config.yaml
d_model: 256
n_kv_head: 4
activation: "geglu"
norm_eps: 1e-05
attn_scale: 0.125
init: "trunc"
init_std_up: 0.0448
lr_head: 0.00839
schedule: "cos"
doc_mask: true
MLP neurons of a small language model. Each row is named by its layer, matrix (gate and up: input weights; down: output weights) and neuron, and shows model dimensions 32-127. Each number is 500 + 40 x the weight over its row's rms, rounded and kept within 0 to 999. Numbers have three digits each. A neuron's up and down rows have the sign that makes its largest values positive.
After each neuron's rows, "fires on" lists the tokens most often at its 100 highest values on Wikipedia text that the model never trained on.

L4.gate482:525466487510546490523555534489551549549551470461495514449479498507464476540485434519498421408663543517482491548484551577530525521477474479489530523483489522431578478441497510505484442485422559420496493470469486432539445428502472520512513482518547516530470465493454427534549466442491509458
L4.up482:519529426570486436455555460539434505496498468542467432494463461555487523511573554604522528441524488515517554546490426519558509500573472495488534540496475556511556588421495440475433506532583525450535475492403487515507545512488503503521541498484457447522517473473532503531493516499474477527
L4.down482:532511565483539529542495519509535526527455542471530543467528393481521490591531470470536451474513528516541564502533475503528483552522514467490474475540513456436519492507506535456586510459483528489522604435546460467490465571463472547443489552519598523540492511531531490519451492572542484511
fires on: " al", "8", "ear", "5"

L9.gate559:564502520366413450518517488504506546452539466516479530452510494516479521489468499563460505443478486532563480499502451481521518495538531514476485481429494415506465460540447540487493544454483448523438451562514490563440578479567493508473515534473490491548445521473495428485455520447432492470
L9.up559:453518444472433469478527431464477557425484499523550502518506579475495511510378532441530480502535495477568431486474451463501489523449506492462547500427539513514420416437503497495533495527457502591477534528493443566522524499506477463533503454498529488479539514454470441486426540495441430414
L9.down559:535489547540540493497494503515573431508510566445500469439417472491525470542560472563536501475486448574548532517544471537486492472539521495518518472612429513514592477522439520482527472480530519509513436472524532440521471513489456510518486521462503460476524489501532522517549464500493530509
fires on: " of", "av", "art", "ct"

L6.gate220:489482461523430428499517533524512470484531545488525518582493512495465481555539426460527439450493561548553423542535483546520496406531559542434538495516559498540567540556502482526557592442453471428481521484535462507511491543446497489558537457515531525574559459483517507492487440508486552445
L6.up220:523433493526454513478483436479483445501445559617512445588523532474524520407570506536504480508524505491553559488556516501436482527460498494546459477510519510514495536463550413518430504471543540449516460418527514457527534438552509494536585494504511467538572489484516452547514526456464522541
L6.down220:449584445526606462514526578511552543512487423410546536493460457490432500594505538458433518478548518532485440571475515498484476499436480507501520502501500482522510513561440474438558485497442438525531473543511527526431457518461469472473451500531573542498468530508488535464559433532472509443
fires on: "7", "8", " 8", "5"

L9.gate503:510501407467520458518463426521581578515463539494524503446469505450495500542464554519475488431496573528546440465478504472471488514478548422565591507517547499512513477532484555528546494532434447507510532539472444537509455532624506531476493509411528462480487525511564548455508471538566514493
L9.up503:484518506449553531502548443474507458440523419517497491427527494511409487446494526586534461501455475458456499488545502439505460471488549409472497461555432520569460571540550526470462535548536530451489559524505494494535460509547546533532492480475460564478470498519507482510477525572487508492
L9.down503:457494512461547420512537488459531498533412537485503501513560480480482511438520478464429503573512507453543479484489476568482542529496478430441466538507468445491492448480501552448462453491518420566492567548489528523445421442503510481584570531516566427585451429429567500527554476515489515464
fires on: "an", "m", "r", "es", " e", "ar"

L5.gate171:525553441477471426546482470482522496510519437425553550485507495459481461551533519548535513527547557528506452505457462471462487496532573455549482503481481532567424503581456467563527539496504490483529555510491538492487526518493486479501448480503542460505510474540463500566507485521478504489
L5.up171:526505509489458509567536539524481433521548469472523517509514567519475422473552508560501577514479474466550456517482548430554521487487540495495455514523439535517482510543519477504505532523456435497541478526493516532508479476470569552512454501465486580503453548556547501539510458505516498486
L5.down171:499566523495529536473534504493518503495481525542465438493501473451606499421448512474498486519473482552484546475508522509464489586518501493539518547500524491533522447476496538514475549493497570477443397503496495486495515523505523552488526534537478480551489478509536442381458461479557560483
fires on: "p", "m", "ou", "t", "an", "ip"

L2.gate7:477536532449560450508557517474503545510423484496535556512514501540562451582533496505497515562561529543385534485503536458468467439501493578520459531496505559500498494516410545503572450515377509524533566455486456466414464513494479524554555482553533516497521523591534540533480493473499505485
L2.up7:506513481429526519549490564564492519522454454538523512559480507549559398540513476505481531517554501514458575407526548505519502435488507515489461493485580478424465562544421515518507551503388514534489502479504456516441490550482549534531512475490461569484498602564516543518521472498493511496
L2.down7:555480523572518573506560538479536419502549529461445461501552503509468526520424460544446493461462481490543502465510522552460486481501508475449535569469542499558544516450543517509481483521527520450492506449466532513549581523512528483450431522526492521449518510466477519515515481468518436438
fires on: "t", "or", "an", "her", "ra"

L2.gate155:551511474438489448512478537532488525504502512531466503497517468519513470478536441506470420495483476513531489482404491535557456541530600450487408498428492551422517461464516439570444545494466518478439434455490489488476492583581443456518451519450455542492509568477500467448512470476456483488
L2.up155:430501487493454510492521460525481505571498551491569536473514435546427500448454497534498421488481482511467414459528511515536474566504483432475446506492406475468498443487487465496457546508448442510507553418443510616608581487626498482436483496561457537484568493491539491488495495506514556526
L2.down155:609498531495541467543505532455522485441504470499446464519489582508588504484538532502534554530529520476534583494496469486463521469545463558485579512528579509523456574540478538494567508507493533478489456534572544394463472500408518551594503504479521472453442515492509501528488513524501473469
fires on: "d", "t", "z"

L5.gate653:493459406458482516489493548527534548527528552514515499523515526493538551470538472542545578497497460482519589538522458480502497498479502528480486491515521505540554543525582477520445580477535482413494462551533482506520492490554507535502573453520461565524482533496436585552492513508518523478
L5.up653:477519519440473538436436430546523494454562450508513495518524481387437524513537543483515541526527464549492543522554598507449522518484477487486419489488524493523495506496562417462511596527551545503482507464504455469498534456532565513539552458490535487514481476511433593490506467487505428469
L5.down653:509524564593485467462538522527524446456492518467492472513557528460500439532474488490482475470510559374524480532445437520542451481551512479504554440463489535464450535563443527527547421502533525525484531518422510453531515516514470426454484553549480538503434487509566443432520484490492547524
fires on: "8", "6", "3", "7", "9"